python train.py --n_head=2 --norm="rmsnorm" --norm_place="pre" --norm_eps=1e-05 --attn_scale=0.109 --parallel_block=false --init_std_o=0.0 --lr_mult_qkv=0.4 --schedule="cos" --dataset="wikipedia_en"
MLP neurons of a small language model. Each row is named by its layer, matrix (down: output weights) and neuron, and shows model dimensions 112-175. Each number is 128 + 24 x the weight over its row's rms, rounded and kept within 0 to 255.
After each neuron's rows, "raises" lists the tokens whose logits its output raises most directly, leaving later layers aside.

L12.down699 [129 126 105 104  79 107  81 147 147 153 140 150 157 154 109 121 117 139 194 129 159 100 122 136 122 156 138 123 120  83 116 121 137 163  99 109 129 131 111 141 145 144 155  92 156 166 115 150 131 101 143 114 164 160 116 125 148  99  86 120 112 138 171 127]
raises: "ately", "ically", "ently", "ually", "cted"

L14.down190 [159 145 127 109  96  75 152 125 127 137 147 105 117 135 136 101  85 115 125  90 134 154  95  93 136 140 135 122 131 138 153 139 110 103 155 156 134 161 124 105 114 136 136 111 121 144 107 121 147 142 141 107 120 157 143 130 132 104 111 118  87 121  87 140]
raises: "ie", "ummer", "ess", "ale", "ize"

L12.down706 [115 127 118 154 119 119 137 105 139 139 112 106 157  98  91 117 124 207 129 142  92 110 139 112 143 142 113 166 128 125 117 153 103 120 119  75 162 149 146 104 115 148 119 110 131 149 118 143  96 119 166 167 127 136 105 141  81 109 129 108 105 120 137 130]
raises: "so", "tern", "ong", "bum", "one"

L14.down171 [132 162 119  99  96 127 101 119  92 141 116 118 149 134 143 160 151 141 102 162 170  96 148 133 110 114 129 125 127 105 153 137 161 120 101 158 167 103 138 133  87 148 136 100 129 124 113 105 126 183 121 126 108 137 143 137 139 129 147 157  94 154 148 133]
raises: "e", "ble", "s", "ks", "itions"

L14.down626 [123 137 117 143 131 143 134 147 114  81 115 128 117 118 127 113 131 165 132 147 157  67 103  96 134 111 150  80 143 117  98 136  98 128 156 128  82 139 158 133 131 121 122 140 103 111 117 177 127  99 113 137 129 138 143  69 152 131  89 101 121 135 150 121]
raises: "ien", "ius", "ren", "ian", "ote"

L12.down968 [ 87 127  98  92 108 107 117  79 125 101 106  96 123 107 103  97  78 177 138 123 121  96 133 145 155 152 105 138 110 114 159 140 102 123 104  88 122 118 134 107 103 147 120 110 166  84 157 166 141 181 159 141 114 118 112 146 182 113 114 123 109  82 156 139]
raises: "ized", "iz", "ize", "ities", "ised"

L14.down644 [ 81 103 128 149 131 134 148 114 159 111 123 150 100 133 125  94 142 130 187 150 139 128 107 134 160 119 114 117 155 122 101 170 126 114 156 160 121 142 126 122 154 148 155 162 119 135 146 151 163 113  99  99  83 137 156 102  88 119 148 115 122 142 107 150]
raises: "aged", "age", "ages", "ors", "ours"

L14.down913 [129 126 124 135 154  99 121 149 115 111 107 135 145 140 140 145  94 115 167 134 133 174 171 190 128  95 150 104 102 147 146 130 166  76 101 129 155 165  89 110  87 104 162 101 180 136 125 115 156 138 121 113 173 138 116 134 173 107 120 134 119 129 132 113]
raises: "ite", "aint", "ave", "ery", "eries"